From a checkpoint of a small transformer trained on Wikipedia: 11111 steps.
MLP neurons of a small language model. Each row is named by its layer, matrix (up: input weights) and neuron, and shows model dimensions 32-95. Each number is 50 + 15 x the weight over its row's rms, rounded and kept within 0 to 99.
After each neuron's rows, "fires after" lists the tokens most often just before its 100 highest values on Wikipedia text that the model never trained on. A number after a token or word is its count.

L2.up447:32 28 18 36 75 57 52 46 63 15 63 80 59 41 27 67 54 55 75 47 44 59 50 31 66 46 22 36 60 41 47 63 53 37 50 44 48 40 29 58 69 52 45 43 51 52 67 40 47 25 32 31 61 62 53 48 42 73 71 51 68 22 97 30
fires after: " M" 52, "M" 13, "or" 9, "ag" 5, "in" 4

L3.up426:61 33 48 43 87 65 47 55 80 67 71 74 42 39 67 47 48 55 66 31 51 32 78 30 49 73 34 34 48 63 62 50 48 63 54 80 32 70 87 22 46 48 27 41 48 86 44 30 51 57 67 48 57 74 39 59 21 51 33 61 53 41 49 32
fires after: "g" 17, "-" 12, "e" 11, "B" 7, ":" 6

L2.up747:56 29 43 70 35 58 38 46 50 52 57 35 77 58 26 57 43 35 37 54 58 31 52 55 58 67 64 46 30 73 58 57 58 55 59 43 52 81 44 50 52 53 63 42 45 58 67 48 57 73 38 54 50 44 56 36 72 33 53 43 61 27 36 42
fires after: " R" 21, " L" 16, "in" 12, " r" 6, " c" 6, "l" 6

L2.up542:49 52 46 82 39 25 46 82 32 53 41 50 54 47 61 34 49 13 94 76 60 76 58 44 61 45 52 28 48 44 31 53 32 30 43 49 26 67 54 45 23 49 54 66 61 45 67 38 68 49 51 59 46 55 68 48 72 57 71 32 69 41 47 33
fires after: "ou" 28, "eb" 20, "or" 7, "ast" 5, "b" 5, "ab" 4

L3.up640:62 34 40 40 44 42 55 47 06 30 58 69 59 66 61 44 53 49 77 53 66 48 67 35 13 52 57 43 47 65 35 35 64 33 43 38 49 72 38 30 36 58 66 54 62 46 39 60 72 99 47 60 64 44 29 58 50 48 55 32 44 62 31 31
fires after: " res" 14, " al" 13, " s" 11, "es" 9, "l" 8

L3.up421:32 59 73 38 53 28 65 63 27 45 63 55 77 50 13 58 54 31 36 23 04 46 14 61 69 66 55 49 42 41 45 57 49 59 33 47 60 55 56 55 72 29 87 42 78 58 50 21 62 51 45 40 42 40 73 55 58 54 41 71 33 72 52 59
fires after: "om" 33, " com" 33, " L" 13, "er" 5, "ie" 4

L3.up618:58 52 60 46 54 42 56 37 66 56 40 50 56 39 42 61 57 65 32 57 51 31 67 87 66 52 68 47 47 78 63 43 49 27 40 66 62 27 51 38 13 33 53 37 93 49 41 50 43 52 34 69 65 42 66 51 46 56 41 50 76 43 51 44
fires after: "u" 15, "g" 14, "l" 10, " m" 9, "c" 8, "a" 6

L2.up174:45 48 35 52 69 50 46 64 44 74 62 38 51 12 61 54 42 51 65 88 29 51 48 55 43 68 56 31 74 49 40 12 46 33 41 40 44 55 55 58 84 22 60 54 42 79 53 45 18 35 45 61 51 49 50 38 42 77 56 51 48 59 67 41
fires after: " J" 37, "m" 12, "un" 12, " m" 8, " M" 5

L3.up130:45 43 69 54 64 23 50 59 65 69 38 49 38 38 59 71 31 67 41 35 22 67 48 72 62 54 23 70 31 52 45 45 46 52 42 77 42 58 39 68 43 43 60 45 37 23 51 38 54 54 38 35 30 51 43 43 82 64 37 35 62 66 50 31
fires after: "ar" 23, " Mar" 23, "ran" 12, "en" 10, "un" 8, "or" 7

L3.up1:50 48 16 46 37 74 59 40 31 61 56 50 91 31 38 37 68 35 35 55 43 62 51 61 72 30 54 44 77 46 72 76 19 48 29 72 46 64 36 36 54 52 73 36 49 40 59 41 48 72 44 63 43 70 31 47 71 08 60 30 41 62 63 24
fires after: " d" 25, "f" 15, "er" 12, "es" 11, "ur" 9, "ill" 4

L2.up269:46 39 80 62 17 57 35 61 62 33 51 35 39 67 53 43 52 49 67 39 37 32 43 52 61 52 34 41 42 37 27 56 45 30 67 76 72 39 51 75 29 50 94 51 33 54 42 61 55 62 27 56 44 57 63 43 66 55 38 70 48 38 48 56
fires after: " F" 28, " S" 19, " G" 8, " C" 8, " E" 7

L2.up134:55 49 74 58 67 42 63 41 53 13 53 48 39 49 72 45 49 13 43 69 35 53 78 46 53 12 40 57 65 56 71 36 36 27 58 61 55 35 50 61 51 55 66 38 63 65 62 52 44 64 14 65 42 58 35 65 76 43 50 39 39 40 78 56
fires after: "b" 26, " b" 14, "in" 12, "O" 8, "ol" 5, " " 5

L3.up519:57 49 61 58 35 37 48 36 51 49 37 52 33 43 62 53 30 38 66 52 43 21 32 62 34 23 65 51 35 77 55 59 58 57 60 46 26 42 30 51 55 57 48 32 51 27 42 81 95 51 75 38 47 49 61 71 37 70 64 18 55 59 66 27
fires after: " al" 30, " de" 17, "==" 9, " Al" 8, "l" 7, "ong" 4

L3.up652:37 49 49 62 45 48 52 42 18 58 38 11 34 42 50 36 36 61 43 49 44 16 46 59 47 32 22 40 57 42 78 38 50 48 45 55 55 50 43 49 58 45 53 51 35 48 86 53 32 73 39 54 53 44 60 47 25 42 36 57 53 54 25 78
fires after: " for" 27, " to" 21, " in" 8, "ec" 5, "in" 5, "f" 4

L2.up259:35 95 37 65 41 36 74 45 38 49 62 20 69 37 41 52 65 38 56 44 59 42 25 55 66 40 30 57 43 15 66 55 61 56 55 49 24 54 62 56 63 40 67 44 47 60 66 66 39 70 57 25 52 37 46 46 69 39 69 48 48 46 46 59
fires after: "ep" 27, "r" 12, "p" 7, "ent" 6

L2.up465:31 23 55 53 71 58 73 66 42 55 67 29 41 27 58 43 61 50 52 63 51 49 79 42 48 49 71 51 48 48 60 48 63 61 57 49 34 34 72 61 52 46 58 36 41 60 53 46 30 52 58 74 48 58 61 90 67 53 55 55 69 71 57 36
fires after: "m" 11, "an" 10, "in" 9, "r" 8, "il" 6, " m" 6

L2.up738:54 53 18 18 53 21 62 60 46 66 50 55 44 39 62 65 56 66 42 38 48 23 23 25 64 69 15 57 32 50 38 59 46 34 47 50 19 40 65 82 39 43 35 44 60 77 41 40 65 63 50 44 88 69 43 50 60 33 82 58 66 71 57 58
fires after: "b" 23, "s" 15, " pl" 11, " " 7, "t" 4, " s" 4

L2.up535:66 24 46 66 79 37 24 61 70 46 52 42 41 34 40 46 44 58 65 50 31 61 26 53 72 22 41 51 45 58 45 47 45 38 38 88 68 49 45 54 61 41 47 55 63 48 54 44 58 48 41 18 71 56 62 50 53 71 29 62 75 83 46 29
fires after: " M" 25, "ol" 15, "o" 14, "at" 6, "M" 5, "us" 5

L2.up580:39 69 61 53 44 74 59 29 51 39 15 27 55 57 61 44 58 57 57 54 54 94 52 36 66 47 29 46 43 48 31 25 44 54 50 59 50 46 31 39 56 33 83 66 54 61 33 49 61 77 59 47 57 50 52 36 54 59 74 64 30 59 36 46
fires after: " the" 42, " an" 11, " O" 7, " I" 6, " a" 5

L3.up767:53 65 28 48 14 64 65 57 37 31 24 50 60 45 55 42 54 43 53 51 43 39 59 51 52 42 59 57 85 32 86 43 47 47 75 57 45 49 61 51 97 45 51 55 51 37 52 43 65 82 23 29 46 27 38 53 43 60 53 29 76 50 72 80
fires after: " O" 20, " comp" 11, "m" 10, " e" 8, "p" 8, " A" 7

L3.up400:68 55 60 56 40 26 49 46 61 59 43 86 51 52 45 81 47 41 49 47 46 72 30 27 64 42 46 41 32 58 55 60 29 62 33 56 48 69 65 23 48 72 32 63 40 59 52 82 63 73 38 53 57 33 43 51 99 46 33 88 41 54 32 26
fires after: " H" 22, " h" 14, " D" 13, "h" 13, " Th" 5, " d" 5

L3.up596:47 61 57 45 37 79 55 65 45 47 47 50 57 54 31 59 39 59 45 51 66 31 53 44 56 41 46 37 57 69 55 49 36 50 79 64 50 48 39 32 60 66 49 60 67 37 60 37 44 63 21 58 54 37 27 66 38 44 43 56 39 58 60 38
fires after: " e" 17, " P" 13, "a" 12, " I" 12, "p" 6

L2.up737:50 61 62 60 31 40 52 57 38 68 51 76 41 45 54 72 69 26 38 41 18 45 59 44 63 65 82 66 48 31 34 35 58 49 51 34 32 55 37 89 62 49 51 71 65 55 73 36 51 32 21 69 49 77 64 60 49 30 47 57 52 44 70 53
fires after: "o" 33, "p" 15, "r" 12, "ep" 11, " p" 6, "8" 4

L2.up519:53 29 32 59 39 29 55 57 60 53 68 54 36 51 48 45 77 48 55 38 31 69 56 53 66 55 37 50 71 66 68 60 39 52 58 61 46 68 68 39 37 46 54 51 70 26 55 45 43 75 60 52 34 45 83 56 64 54 77 48 45 50 10 55
fires after: " d" 27, "ou" 15, "d" 10, "ic" 10, "b" 5, "f" 5

L3.up42:51 37 84 43 42 37 41 11 52 45 46 55 37 52 49 46 27 72 70 68 59 33 84 46 59 54 45 60 59 51 44 56 45 19 48 45 58 38 52 38 50 39 63 62 32 57 41 60 82 49 41 59 18 57 52 72 63 63 52 44 63 50 32 47
fires after: " Al" 20, " A" 8, " U" 7, "l" 6, "il" 5, "r" 5

L3.up259:60 00 31 28 34 64 38 43 36 52 43 70 64 48 69 32 45 52 54 35 56 32 52 43 36 34 39 76 38 53 55 42 41 46 41 36 33 56 32 46 66 66 53 26 56 65 54 22 78 34 75 46 55 26 49 40 43 39 94 44 51 36 50 57
fires after: " re" 17, "==" 12, " al" 12, " in" 6, "ong" 5, " Re" 5

L3.up193:33 44 45 49 81 57 53 53 49 59 55 48 28 47 61 27 37 43 54 65 77 34 46 21 48 45 47 42 42 67 41 53 58 03 48 41 39 46 68 58 28 68 50 67 22 67 65 52 35 58 49 23 54 52 32 35 50 53 54 73 55 62 59 34
fires after: "-" 14, "T" 9, "a" 9, "e" 9, " M" 8, ":" 7

L3.up212:24 66 67 62 70 53 43 36 51 45 47 60 61 56 70 46 84 54 10 59 34 99 52 37 74 45 53 50 49 61 36 55 56 74 46 56 02 45 36 66 75 53 75 45 57 68 39 82 54 67 44 42 48 42 69 46 44 20 47 39 38 78 62 61
fires after: "he" 11, "O" 9, " w" 8, " O" 8, " in" 7, "on" 7

L2.up467:58 47 62 58 60 78 68 59 62 59 58 55 77 23 85 69 60 60 17 46 56 38 44 47 58 55 32 44 32 39 54 43 42 64 36 61 35 49 40 48 94 65 66 55 44 56 78 36 29 51 30 53 67 66 69 86 52 81 45 69 59 47 56 70
fires after: " M" 35, "ember" 11, "art" 6, "in" 5, "ic" 4, " m" 4

L2.up445:43 59 44 47 41 52 57 43 65 34 57 51 76 66 29 62 41 38 43 79 85 19 65 42 58 51 32 38 74 48 37 80 59 21 28 61 49 40 46 58 61 48 97 58 45 47 31 70 52 65 48 45 49 54 53 56 58 49 52 66 66 67 67 16
fires after: " C" 21, " r" 19, " R" 16, " S" 9, " D" 6, "o" 6

L2.up135:51 27 77 55 73 61 49 83 62 47 45 57 38 45 62 41 69 77 69 47 53 49 45 38 13 58 83 33 65 43 58 31 51 61 69 37 40 56 15 43 63 40 46 62 74 31 50 40 49 49 33 60 30 18 47 29 52 50 31 70 77 61 56 55
fires after: "r" 37, "ap" 13, "c" 10, "ab" 5

L3.up298:55 44 64 08 60 44 41 69 54 51 28 47 30 77 49 46 54 36 43 51 44 65 45 23 55 37 59 49 55 56 72 35 61 41 49 63 79 48 37 45 23 53 29 55 36 65 44 71 61 57 40 65 58 57 49 49 45 56 73 44 51 69 38 57
fires after: " S" 17, " O" 14, "a" 9, " s" 6, " E" 5

L3.up488:66 24 56 47 18 59 67 43 00 27 47 45 47 54 53 48 47 63 31 50 86 54 54 32 23 67 59 67 46 63 59 49 38 37 63 38 49 42 69 40 44 34 61 51 53 69 40 49 51 62 43 62 60 37 30 47 33 37 23 45 73 53 45 40
fires after: " s" 22, " S" 19, "c" 13, " res" 12, "es" 5

L2.up169:50 38 65 77 57 38 56 71 64 50 52 57 31 42 42 41 59 64 60 58 24 57 60 23 50 52 45 52 42 57 54 41 58 60 62 51 53 40 36 67 51 49 38 34 58 35 67 48 45 39 68 71 48 56 50 50 68 75 86 57 44 63 56 29
fires after: "r" 23, "at" 10, "x" 5, "z" 4, "il" 4, "g" 4

L2.up70:84 59 57 70 64 48 58 36 48 44 52 59 45 49 28 63 27 54 51 51 64 62 54 49 40 57 57 50 65 35 78 40 31 62 44 41 74 61 42 33 53 48 60 54 49 45 56 71 62 58 41 48 40 28 48 44 57 24 36 57 40 69 48 44
fires after: " I" 42, "r" 23, "on" 9, "if" 8, " It" 4, "g" 4

L3.up628:27 70 54 49 21 60 60 43 25 48 47 54 43 51 54 62 38 44 55 48 48 60 64 53 23 59 57 35 23 39 12 57 73 63 51 36 67 57 38 55 23 44 36 84 46 43 71 55 41 67 46 44 64 11 49 65 58 48 37 51 39 56 48 54
fires after: " " 57, " t" 12, " f" 10, " th" 7

L3.up679:55 40 87 78 74 75 49 62 69 58 35 32 35 51 46 56 46 47 41 26 38 76 44 72 48 32 38 48 55 70 30 66 45 54 40 49 32 39 24 42 53 12 57 41 59 28 62 39 88 43 45 39 41 25 40 30 44 58 62 43 33 64 56 51
fires after: " a" 66, " A" 9, " an" 6, " the" 4, "A" 4

L2.up405:46 76 55 59 49 53 33 44 61 59 71 57 29 83 44 43 60 74 31 48 33 21 24 36 72 90 38 63 62 29 48 43 46 52 62 29 43 53 42 74 55 35 56 55 61 48 30 32 92 62 66 46 36 39 64 65 42 62 74 71 68 40 53 61
fires after: " com" 44, "om" 36, "v" 6, "ly" 6, "er" 5

L2.up368:74 40 40 46 52 55 58 50 77 57 36 61 56 38 39 28 41 64 34 49 38 36 61 66 49 71 74 31 61 39 35 56 45 49 51 62 39 32 75 68 54 46 69 68 77 69 36 37 49 27 50 34 43 56 30 54 31 94 51 55 58 58 61 15
fires after: " m" 27, " M" 19, "ic" 8, "an" 7, "u" 7

L2.up179:56 31 51 50 59 50 45 50 64 80 65 49 33 56 50 68 67 35 41 52 46 58 40 78 66 38 46 53 68 26 20 70 57 48 49 48 70 69 35 46 32 54 78 78 69 55 52 25 75 54 58 52 38 26 21 48 79 50 44 52 68 43 57 30
fires after: "l" 18, " L" 17, "ou" 13, "en" 12, "r" 7, "or" 5

L3.up742:47 41 61 39 75 47 61 80 50 57 64 55 58 67 36 43 26 27 61 62 74 44 64 67 77 69 35 63 70 29 42 67 26 71 50 43 65 53 48 57 45 55 50 51 60 63 47 34 34 41 27 69 58 36 65 56 71 38 60 52 40 51 49 48
fires after: "b" 31, "i" 20, " b" 8, "u" 7, "k" 7

L3.up462:41 57 59 39 50 61 39 57 18 86 42 69 25 58 47 79 52 42 33 64 42 36 55 51 49 50 61 41 69 35 33 53 50 56 46 57 53 50 42 57 63 55 73 49 44 63 39 52 32 66 37 70 35 30 52 51 39 42 36 64 36 57 56 78
fires after: "r" 28, " p" 17, " P" 13, " R" 9, "ep" 7, " E" 4

L3.up453:90 34 40 74 34 52 57 35 67 45 38 53 31 52 57 39 56 56 41 59 44 38 55 56 62 45 49 56 69 58 58 57 70 63 54 50 62 63 82 53 60 43 74 70 42 44 19 31 52 52 50 68 20 75 28 57 53 47 45 52 78 19 68 49
fires after: "e" 36, " Le" 14, "a" 14, "le" 7, "i" 7

L3.up68:39 44 56 47 43 63 40 49 67 77 23 26 26 60 42 58 46 58 58 59 69 77 36 58 42 48 28 33 63 43 36 50 34 44 28 45 41 40 38 64 75 57 39 45 31 64 61 95 53 39 39 40 51 41 59 52 42 42 76 55 18 30 48 45
fires after: " the" 36, " an" 10, " his" 10, " a" 9, "s" 9, "'s" 7

L2.up144:40 56 46 56 48 50 64 37 53 57 53 63 25 51 39 47 49 44 56 60 71 56 67 58 31 54 40 63 72 60 61 42 78 62 52 25 21 57 49 48 41 61 82 46 70 47 64 28 50 27 50 56 48 22 35 50 17 40 41 42 36 54 56 45
fires after: " comp" 21, "p" 15, "oc" 7, "ar" 6, "c" 6, " res" 6

L2.up233:32 27 74 39 48 25 59 21 58 61 73 40 27 55 59 60 44 46 26 21 40 37 65 53 47 68 41 77 81 50 63 46 33 64 46 43 38 55 80 38 56 39 46 46 53 61 36 09 70 42 44 16 36 38 32 80 72 28 60 45 46 61 26 68
fires after: "c" 21, "re" 20, "r" 12, "ran" 11, "ar" 10, "is" 5

L3.up424:42 67 78 14 34 34 47 55 34 16 53 56 40 57 38 35 48 58 44 45 51 38 49 43 45 61 42 33 60 42 74 79 17 33 50 49 40 54 65 88 63 37 54 32 16 74 36 66 39 52 51 56 60 56 45 50 46 27 29 51 58 62 45 58
fires after: " " 18, "t" 14, " In" 11, "it" 11, "|---|---" 7, " I" 5

L2.up110:58 72 47 50 28 52 38 53 66 61 40 34 48 48 32 46 32 45 81 39 78 50 33 59 33 69 47 12 71 36 54 66 39 31 43 35 67 45 39 30 43 48 70 32 64 35 56 68 31 32 60 43 22 50 48 28 62 31 43 75 58 75 55 45
fires after: " C" 47, "ent" 6, "l" 4, "oc" 4, "p" 4

L3.up438:57 69 42 35 24 49 32 21 71 64 45 72 56 58 30 49 36 42 46 46 47 35 43 96 68 78 23 48 52 59 48 48 29 63 34 68 35 46 64 32 58 53 55 67 57 38 63 40 77 73 13 62 44 34 52 63 82 37 56 25 34 81 40 51
fires after: " p" 44, " d" 16, "er" 10, " P" 8, " D" 6, " r" 5

L3.up760:76 56 78 38 64 32 72 62 60 38 56 29 30 43 30 53 30 22 49 77 43 61 27 62 54 32 45 59 23 45 73 43 51 65 59 36 32 84 77 77 23 58 34 38 52 61 80 15 54 66 35 36 41 51 22 43 43 64 56 45 46 49 69 34
fires after: "b" 21, "is" 11, "ol" 8, "re" 5, "ul" 5

L3.up389:42 49 64 52 48 40 46 43 29 53 20 55 68 52 60 57 33 56 42 68 42 41 40 57 41 28 09 65 55 51 66 56 45 49 60 38 48 52 67 30 50 52 61 60 62 49 52 55 72 36 77 45 38 48 45 68 66 24 62 49 66 87 63 56
fires after: "l" 34, " al" 16, " Al" 12, "m" 6, "om" 5, "ang" 4

L2.up35:57 59 45 39 40 68 81 48 54 71 77 42 25 48 55 61 43 47 39 57 73 57 47 42 64 73 57 32 37 43 54 60 74 35 55 66 66 66 67 71 46 43 53 33 52 56 73 37 34 69 58 68 51 66 31 55 68 64 66 33 29 47 68 25
fires after: "\n\n" 33, " d" 11, "on" 9, "D" 8, "r" 7

L3.up0:55 46 65 57 35 30 72 49 40 68 38 84 58 48 42 62 30 39 55 51 37 33 15 48 40 22 39 60 45 40 51 34 13 23 52 72 57 73 40 52 32 60 78 46 59 44 62 67 64 39 49 40 54 58 69 64 62 41 38 38 66 38 66 54
fires after: "d" 26, "ed" 25, "er" 10, "en" 7, "ad" 4

L3.up398:53 60 58 33 73 62 33 49 29 55 58 37 61 56 49 31 62 60 55 69 56 57 62 43 51 58 60 63 54 67 33 16 36 44 36 78 36 55 62 65 43 50 15 65 27 50 42 57 57 41 36 49 74 55 58 51 51 67 64 76 59 62 46 55
fires after: " S" 16, " s" 13, "ro" 10, "ort" 10, "j" 7, " t" 7

L2.up190:57 56 83 37 59 58 70 22 68 56 53 34 51 49 54 51 19 49 19 54 49 67 40 64 75 45 27 22 63 58 42 66 59 67 51 68 64 53 63 36 48 52 77 63 80 42 69 79 46 57 28 53 69 67 51 38 37 36 35 35 20 34 55 41
fires after: " C" 40, " re" 25, "f" 5, "ount" 5, " un" 4, " c" 4

L2.up156:37 43 45 57 54 40 59 55 57 41 55 46 45 76 61 30 57 51 37 21 40 72 67 55 84 41 60 52 54 37 69 57 48 76 39 40 18 22 45 45 42 52 81 25 47 52 36 17 98 65 56 35 64 45 29 68 29 55 66 33 33 70 40 48
fires after: "he" 39, "h" 13, " w" 9, " W" 7, "an" 4, "w" 4

L3.up680:48 55 52 40 51 75 76 34 30 32 63 34 63 60 45 68 51 40 63 40 56 64 54 68 38 49 47 35 66 53 55 26 41 36 32 27 17 58 18 55 67 50 56 56 66 29 40 67 57 45 43 54 49 40 44 37 43 52 80 51 54 67 32 24
fires after: " s" 28, "if" 11, " S" 11, "s" 11, "===" 9, "==" 9

L3.up617:66 55 47 68 49 68 26 58 64 42 60 04 41 34 33 22 63 43 69 71 64 57 54 72 60 69 32 54 40 26 44 58 44 52 38 66 47 23 72 47 35 13 61 52 47 35 53 38 58 60 52 49 37 45 53 77 62 59 42 72 40 67 75 46
fires after: " C" 15, " F" 15, " B" 11, " G" 10, " O" 9, " k" 5

L2.up471:21 46 38 48 54 35 66 59 73 52 44 37 45 52 38 55 36 67 62 53 42 38 28 53 40 68 09 62 50 50 27 56 36 59 43 40 69 52 29 47 68 30 48 54 64 84 29 43 57 73 43 65 65 48 90 43 53 45 68 59 73 46 47 40
fires after: " " 21, "it" 10, "b" 8, "or" 7, " O" 6, "im" 5

L2.up712:53 26 72 59 71 50 07 50 41 53 53 66 51 62 44 44 60 36 33 37 50 20 45 42 50 54 33 51 12 44 60 76 41 57 54 34 54 61 53 60 47 68 45 41 58 55 49 38 52 48 39 66 45 35 30 68 61 39 49 29 57 42 41 63
fires after: "-" 51, " " 37, " \"" 6

L2.up593:49 48 47 42 50 58 30 87 24 48 37 67 55 37 42 52 58 52 44 67 53 41 56 74 68 15 69 47 73 52 26 54 55 65 61 72 32 66 47 51 69 63 64 29 63 42 57 36 46 37 30 48 47 53 69 77 79 46 28 47 42 76 43 52
fires after: " b" 17, "at" 16, " B" 9, "ro" 6, "l" 6, "ot" 6

L3.up738:60 56 43 51 63 52 54 53 37 40 49 70 33 42 27 31 49 74 34 44 79 23 40 22 59 53 62 68 65 49 48 55 56 35 42 36 53 43 53 36 42 30 40 49 47 47 38 13 70 38 55 53 58 51 58 64 42 66 75 40 50 60 45 37
fires after: " C" 16, " V" 12, " M" 10, "o" 9, " v" 7, " s" 7

L2.up97:22 52 57 40 50 44 62 55 47 36 41 66 28 55 48 38 47 29 53 73 67 55 17 32 51 79 65 48 31 50 66 80 66 43 27 58 33 49 42 77 69 60 26 73 45 33 48 57 38 43 64 62 59 19 57 65 76 54 54 57 40 50 37 64
fires after: " " 95

L2.up643:41 34 22 69 36 51 63 30 58 70 43 44 60 30 76 32 60 43 41 27 48 83 35 62 30 46 56 24 84 62 62 71 56 56 44 57 44 66 40 46 23 69 57 39 60 37 52 39 56 70 33 25 46 62 65 44 66 43 56 17 54 80 70 60
fires after: " t" 20, "f" 18, "t" 10, "p" 9, "ur" 9

L2.up537:88 55 45 38 65 53 43 65 56 56 41 72 53 65 47 27 71 70 48 80 28 55 38 56 50 31 57 39 46 32 62 25 42 44 66 32 47 58 57 65 48 35 33 50 38 41 48 33 45 47 66 67 50 47 51 63 52 64 58 61 57 69 24 43
fires after: "ol" 48, "ap" 19, "r" 19, "on" 6

L2.up748:48 46 69 68 49 57 57 41 41 61 49 47 53 43 48 34 55 41 36 35 73 46 61 44 38 35 55 72 67 38 65 52 64 37 65 76 80 57 63 43 62 47 70 61 22 63 69 46 33 48 28 62 43 75 24 49 44 32 36 51 37 41 27 67
fires after: "|" 22, "c" 19, " in" 14, "f" 8, "t" 7, " for" 7

L2.up43:52 37 53 76 63 17 28 34 58 62 54 44 55 69 35 49 22 22 43 54 40 40 66 26 34 80 67 57 56 39 48 83 50 56 62 45 36 48 75 44 54 40 48 84 29 30 51 28 56 45 73 20 29 44 54 66 49 37 48 32 50 47 57 23
fires after: "c" 16, " the" 14, "ar" 10, "n" 8, " The" 6

L2.up531:42 52 12 27 48 66 56 36 52 41 48 63 65 67 57 35 60 25 61 55 38 44 84 58 37 74 38 50 78 54 25 51 70 32 59 52 60 61 37 45 64 69 57 45 47 55 86 57 37 81 31 26 47 37 61 58 76 54 50 55 45 31 46 23
fires after: " d" 12, "ik" 10, "ov" 10, " r" 10, "um" 8, " R" 6

L2.up331:55 65 59 51 48 66 53 53 27 69 40 55 41 45 29 46 45 42 49 53 22 40 58 49 40 69 41 36 38 56 57 48 44 37 39 72 63 76 45 64 40 21 80 49 44 44 86 51 43 80 58 42 73 65 41 29 63 57 34 72 63 35 59 76
fires after: " N" 18, "\n" 17, "g" 15, "e" 7, "er" 4, "ad" 4

L3.up670:45 52 39 27 55 60 40 37 43 35 65 95 52 51 27 37 65 58 61 39 76 41 53 39 34 54 46 37 53 59 45 58 61 62 46 59 39 40 51 65 48 52 28 64 36 39 44 52 64 47 43 51 37 51 36 60 54 57 41 32 42 45 23 61
fires after: " S" 31, " s" 25, "S" 8, " v" 7, "ur" 6

L3.up124:69 34 47 26 71 46 44 62 31 31 52 26 56 64 49 67 58 32 44 40 61 70 33 58 69 62 54 62 36 90 42 55 64 38 73 63 61 71 43 80 48 42 79 43 33 81 63 21 53 79 51 31 57 35 28 35 51 36 37 42 57 53 58 32
fires after: "r" 18, " Ch" 9, " M" 8, " V" 6, "on" 5, " E" 5

L3.up227:37 64 59 36 42 50 93 46 43 58 51 28 44 60 36 53 43 53 94 71 52 70 28 82 49 44 41 47 44 41 58 54 55 24 41 54 27 51 51 55 30 58 61 42 63 52 72 51 65 46 57 51 66 33 34 38 45 35 56 54 45 52 65 44
fires after: "ep" 18, "v" 18, "p" 12, "ubl" 12, "erv" 9, "oc" 8

L3.up532:36 52 60 56 75 34 68 55 67 67 51 33 11 53 31 56 06 49 53 38 57 50 45 71 33 52 57 48 75 26 65 39 27 38 71 53 37 79 66 44 50 61 36 39 79 39 37 46 50 36 55 44 41 46 27 47 73 34 34 16 75 55 58 54
fires after: "g" 23, "r" 15, "ec" 13, "c" 10, "i" 5, "er" 4

L2.up515:63 47 59 11 31 32 49 36 58 67 43 28 21 40 27 74 40 53 43 55 64 47 34 32 48 32 54 40 42 45 43 47 39 63 63 68 34 93 44 46 75 54 80 25 55 40 55 50 56 49 44 72 35 54 63 66 63 38 62 49 36 71 74 59
fires after: " re" 21, "f" 15, " d" 8, "l" 7, " B" 6, " Re" 5

L3.up127:74 56 73 37 49 45 58 56 59 80 57 47 61 45 40 47 52 27 86 82 61 57 35 67 44 50 57 20 25 31 79 45 60 46 14 60 38 79 41 60 90 40 34 64 41 46 24 48 54 37 38 56 37 54 35 37 27 56 36 23 31 74 67 47
fires after: " D" 21, " d" 15, " R" 15, "D" 9, "ep" 5

L2.up627:45 44 65 24 51 38 70 51 61 75 27 44 64 69 41 39 56 53 60 65 31 52 49 45 75 36 68 82 68 11 33 46 31 49 48 65 16 57 26 59 50 62 48 51 57 73 49 27 51 49 63 59 39 56 67 62 39 35 80 56 48 37 52 41
fires after: " (" 24, " b" 16, "b" 16, " " 11, "," 6, " with" 6

L2.up274:42 26 49 79 47 63 70 35 45 50 26 37 44 47 58 63 81 31 36 33 60 51 78 65 18 69 37 29 71 58 26 37 44 54 44 38 39 61 41 43 39 50 31 37 37 41 55 45 27 67 53 38 67 22 34 14 45 51 67 54 28 57 36 54
fires after: " s" 22, "at" 19, " c" 10, " p" 5, " S" 5, " D" 5

L2.up510:26 47 38 56 48 52 61 47 57 31 41 27 35 65 28 71 65 40 37 24 65 57 60 51 58 55 60 26 48 06 62 62 37 29 30 74 75 50 46 54 47 23 69 38 65 60 29 43 50 54 49 65 53 31 45 20 60 57 50 64 40 70 53 39
fires after: " I" 27, " a" 18, " the" 10, ")" 10, " E" 9

L2.up271:36 30 59 40 70 63 49 71 35 39 55 60 72 55 61 49 37 46 61 47 42 12 39 69 34 63 27 55 66 37 50 53 76 31 54 64 52 52 46 61 42 56 61 35 73 62 38 25 78 28 45 67 52 49 38 80 47 56 42 45 65 69 45 53
fires after: " an" 18, "g" 15, "al" 10, "et" 6, " " 6, "og" 5

L2.up701:84 53 65 53 66 59 35 54 56 51 44 58 50 60 64 36 49 35 39 55 66 59 52 80 25 61 49 35 30 64 38 66 30 52 42 76 40 40 42 34 69 57 65 51 56 65 54 53 37 33 22 43 18 73 58 27 61 43 65 47 62 31 64 39
fires after: "t" 19, " C" 18, " M" 15, " un" 14, "on" 7